python train.py --n_layer=12 --head_dim=32 --activation="squared_relu" --norm_place="pre" --norm_eps=1e-06 --positions="rope" --rope_base=17800.0 --optimizer="muon" --grad_clip=1.0 --steps=4563 --dataset="wikipedia_en"
MLP neurons of a small language model. Each row is named by its layer, matrix (down: output weights) and neuron, and shows model dimensions 128-255. Each number is 128 + 24 x the weight over its row's rms, rounded and kept within 0 to 255. Numbers have three digits each.
A block is one neuron, or neurons of one layer that tend to fire together. After each block is what it responds to, as a language model described it from the Wikipedia text at the highest values.

L4.down594:132140156124133141130141142148131116133133141150167110152165123120138125164119098099162105164165119125092141080127110141169140113193091172102159088126127095108106144141154142146143055083135166169114144129170101113153127090135140132176143083111135173121125128139081085127075140162114098162117141173112164084141142154139108097150152110165130121135140130096130122111154118095125108133099
Description: Tokens just after a verb that start or continue its setting or object, mostly habitat phrases in nature articles, such as found in, lives in swamps, played a round.

L4.down1431:098113134097151082140114140096143138170132107111120136135129153111185156126125156135112157124155148092136146154112080089124113122113186131142120087101166107115106143108098141105139102140117111121097113111139131132086121141109163128081141174124179187097112185129124124141147154102134093125131093140159123148103162097101139179130156140166174146134113122071100168148131137108161115120144
Description: The first token of a full date after on, such as the space before a day number or a month name: "on June 8", "on 21 August"; weakly, some table-cell word pieces.

L8.down124:149092119134140142146098114135127108129093159119099134139156128138156109115089111184175114169153130127143136098166165128158170150087170148143135155106089095134106141130073140139138125128117127143079128135126134103124084131120100146188153148129209133170110139151134095146124116131102142156131143125142110150139119130122156099100118122155103106132176101139136122160140099137146122105122
L8.down133:121143165144131105153185164119139125159121094129158143180109124111167170126129125132135122162096111123175130106091077148121125132085145150143104132135140116124102124155141112153136142112110122123149127111126134144147151161124098138098167132109136106128157133143141111088098099154140096168132168116169118178128118107120152128110138084137125152119141105105118167141066138138150096116080
L8.down1058:136129089152128122149105110146138123156130139177150137120175117173100196113133095118164129146142107111119179110063115101128109149110117132121118096128120140155181096110132100122154150169175138156137109141104086097151151147142109122144130129097093188146146091147139147095106159109108132115098153077126095133132172129104094132116122076151120105146134157125119106143122147107161146136114
L8.down1118:104134103122127131119141123141136087146105118171133134115147141116078145155081085163117142166150143118126155116112108109133135104153136134098110112087119064145129128137140090122095158119136132090145118106119128113097067140146132141130095125160070130097158106145129128130109128110116151176158121119113114146164100125118164113160131103128109135102149131102158142158168093128105084077120
Description: The bare space token just before a day number in dates, usually after "on", "On", a month name or a table pipe, e.g. "on 22 December", "April 11".

L9.down690:151121120135154114151114107132076173139116118137091082137136157097175184107151134080121153138116126107129093099128132141105102116133107118165063130124148132100139142169105121119089118114115100138121154131096100176139184120136113116101126179167120130126150132147125143150097107163107152098141125134140126115135184164172131142153153119121112122161118095123141124180150127103158131134156
L9.down887:130168141130133105121127133134126137169110143128155145107108155137110158123111121101119136128199143117127173144093129097125161124108102133143102124118119089139127126164161128123130148117127140101113096065118150135168099147150098143137100139167110123149105132122153151087097162154085136110164107108130152183115077111139194110142138093134135130149157130123126150165146165149203096159105
L9.down1063:140151110149139100150126161140113114124153169157083123126122126121132136163087100125133144097108148139118113105109107096117137129142131100135146149134141125097091129169109150147165143142139091123147158114106117110119155134150151093146132121107125103110103076130176166118133116155142105138123094133188131129148134130173106124114129109156168114115094138114150136106140124113127142127098
L9.down1519:124131093154134134179126171082202154128127130099132137133114107121146120177164118099145151097115145139108173096149099142137107163143090129120156123110127096110109135090105110146138118106132172119129124078172090128134135147114145098126148141178133133128152134133135164097115118138107140139096140116133130111099103131126142165120151130148144182144137126081139164143118119136141140112112
Description: Mostly the space before a day number in a date, after a month name, "on", "to" or a table pipe (April 27, on 8 April); weakly, some word-start pieces (c, made).

L9.down471:124181151097160153174159116080126150104126098105148098105157128158146103145139120073092169109140099161108101084105134138139120124098160146119113085138132107156161139092144136161096138143126128099100045143172124116135123080120115130114148098144118129068105142134103137133181131156115131183136093132113129121176110124110133132104119097087143156129152167150133114141117097137127146116168
L9.down983:134104111125157132140098142110119135137127141132114100126110155126118109140129126121133139112134093168117139096094084120140179160163146166166116159187109066180131154128167118114119091144147120128126131198120097127095111100124102115125134173154158080111115112174092136145105137128110121141118136142133160121113105121162116151133119128122160096130130110139120124114092138162125118126111
L9.down1056:139172143122121135169142151154105118123091141156147090142134117120073098101166145154111144115112129122091124116153099102073161085119097157122122102165112110105122151134148160141094108116162104151163080112151129106122119134113111115138113150124155101123164127063063195150120140160135150111100091123130143096074118133126140147114137145140120131122148092143113133119139141140137185175098
L9.down1523:109188159151154080110153104173131125106103148131101127067116145074097172164121145163119143166133145130104119147119138127109124166115136160150132115127091112121097097135089148122165127204139153110131118112133137140124095122116141121137137123106155135151094119117133132113185164138123161149117125119138128116149157109140108146117115120111110150122084108138151139136133121138161131112161
Description: Prepositions and connecting tokens right before a place name or location phrase, such as in, on, to in found on reefs, native to, war in.

L9.down86:135118118131121169113084100122132122118119131163130143153089123096101108065115107116142136109130110147125106156134138152134137152081144095122101147063133100137125133138162147107124161146123130132131129124077109137124154110139113108148182101095125156098116145128070118121108084136113135168135130162187089161106144130136130134137144102135101104120108144132088123115100126075112120147108
L9.down296:124165127136150120171129103193116110164096156136128122102148143109071116120164140132119118113103115088156121149103104150148118102123090149113161132134144082112115132112125131153124185097124124146128123126155133147083124119147169101101103141106167144136138183136132137124132139107101126121118104144091109128124163139136109130132114140124106140140087122099141111081153133114166120141170
L9.down347:126133105129127109131109139076125106102105157108109096144147135125092075129089150147147153133095128121135089112154118103123163135138075159104129159114081097087197120110117131127139106158144122127142173108168138123137137108099123142096136157119089098087097126087155084100108123137124097126143106132088146109126125126111111066160120146153150116137163090095145107136146094125096113123143
L9.down1461:140157134114109114181141152162140109106153146154143098179121148121045135126099097129138107128175128136149126130151154121134103114164142117130145135087158148101105121149169134126101113099152116106157145169105135104082133145097132099121167138114116158126131115132144156066120154160097143131107143153105130134126137120117135142117089146111132125153094123116118130135139099119125132130126
Description: Final pieces of words used as noun modifiers just before a head noun like firm, company, studio, such as consulting, law, recording.

L4.down475:156160110126126150124114068130130071130064162088137106141135157130099138096105173131173132126157133175122138147144142141148106146102113155121138158135104117104124110094089105128134115157116150140132100127155107156127082091103159094162135116134141102098123158144078144129087147155135098109130162094072107168116129093169097091163119093121112118133100113115110124096148107139074093109112
Description: Word pieces finishing the first noun of a compound that names an occupation, product or field, as in weat-her forecaster, Japanese football-er, furnit-ure designer.

L8.down558:158132134112159145125147149115153090128103146082134107136123081136091149104144137113138121082125137097177128116083140120133122135171096158170110125090130095096100126080127136121144116121140132123151141140131122166120083125104138173158107159105107167076136138173147159152115090137087112145104098135116137118140143173119187098123140099114119129106125135125134155164094113107120137124138
L8.down774:146141136081168139143152113149117141121117169145113088104135143165166153147169109155135182121152119140144123098134123098135084136153125177153104154128174169128118119086141157099130159167101109137170116127109077121103143123116127164139127149135166085124125118119149104097138113121122159180110113134173128131124128168117156140157137120105120148101145130132159103170102114125147145149140
L8.down884:146101099101100142144153123129158124098119122100080149103130150165105143127099173113096150121125144176120116118164105086092153117102129148149115150100084112112109147138140144136139097167160114115170137149099162136155144114120123091137112078134145152127137082160131152135121129100132122103094154110101136145128135110137100144117128146123153142106139130157134110107162102150135138149177
L8.down1086:144091100118117105161123125168147138111117167101121112095123111109091120163084119114163162058101094147126109158151093151152123087081117089103129147134171164151137141119106111141145179096120107154140063136138148143092098121128098146145130130135173112113115111128119094170147120144165122138150144093125126112143154144142138121112110163101105141116143118154124119115154133125107169077131
Description: First word pieces and articles right before place or landscape nouns in geography text, such as k(arst), m(unicipality), co(ast), h(amlet).

L8.down40:114105118179125135135094098122138135165141198144129107105127158123110139150104152115146145138140084122099111145096143139102141115079175145154110102139135114109110140109150109109170178103121100121121088099146134089140148126118059150154094136146107155159095140147111092139122123140124125115146114098150105165147102125128149114124101113102131151132137095140116133105135107137134112150120
L8.down107:117180147163093136136148152102110123175112141123086130127065119159129059146148122137124137144092093129117158142118111164103095105131186164138145127176053157114114118117121131144147143106096147145131136140158126093107075122138103088107119167122109137162103149081148143143159138109101124129138125103125114131162133163140142152114118128107150140131155082094122109119116157148154112107083
L8.down818:145140145150126117123106130123152088153150159152129152127105143095142104145075112145125180140166162072154155161128100105123112148133154132123115075099115126126126126114131117086138110134121166152121150155123149141136096158147178124121129088131125152115150144150165121159119103158144106117103171117097123106130133063155143136094122169130097139119106141137096121159141133091055083103165
L8.down1218:141158147146115140149137146129126103116122172149126124123098161116149153130112128122136106146152126152134165164111145154096110128142106115139104107126155090096099139117149115095168142136109169129121162123117132106153147128144117165104148071129182162126122137121145114123198137112125152141136169097131099189153102079122130119085177144172127107125078152122132129156127106128133109092212
Description: Word-final pieces or inner words of multiword organization and agency names, like Sup-port in Support Services, Develop-ment Authority, Sony Music.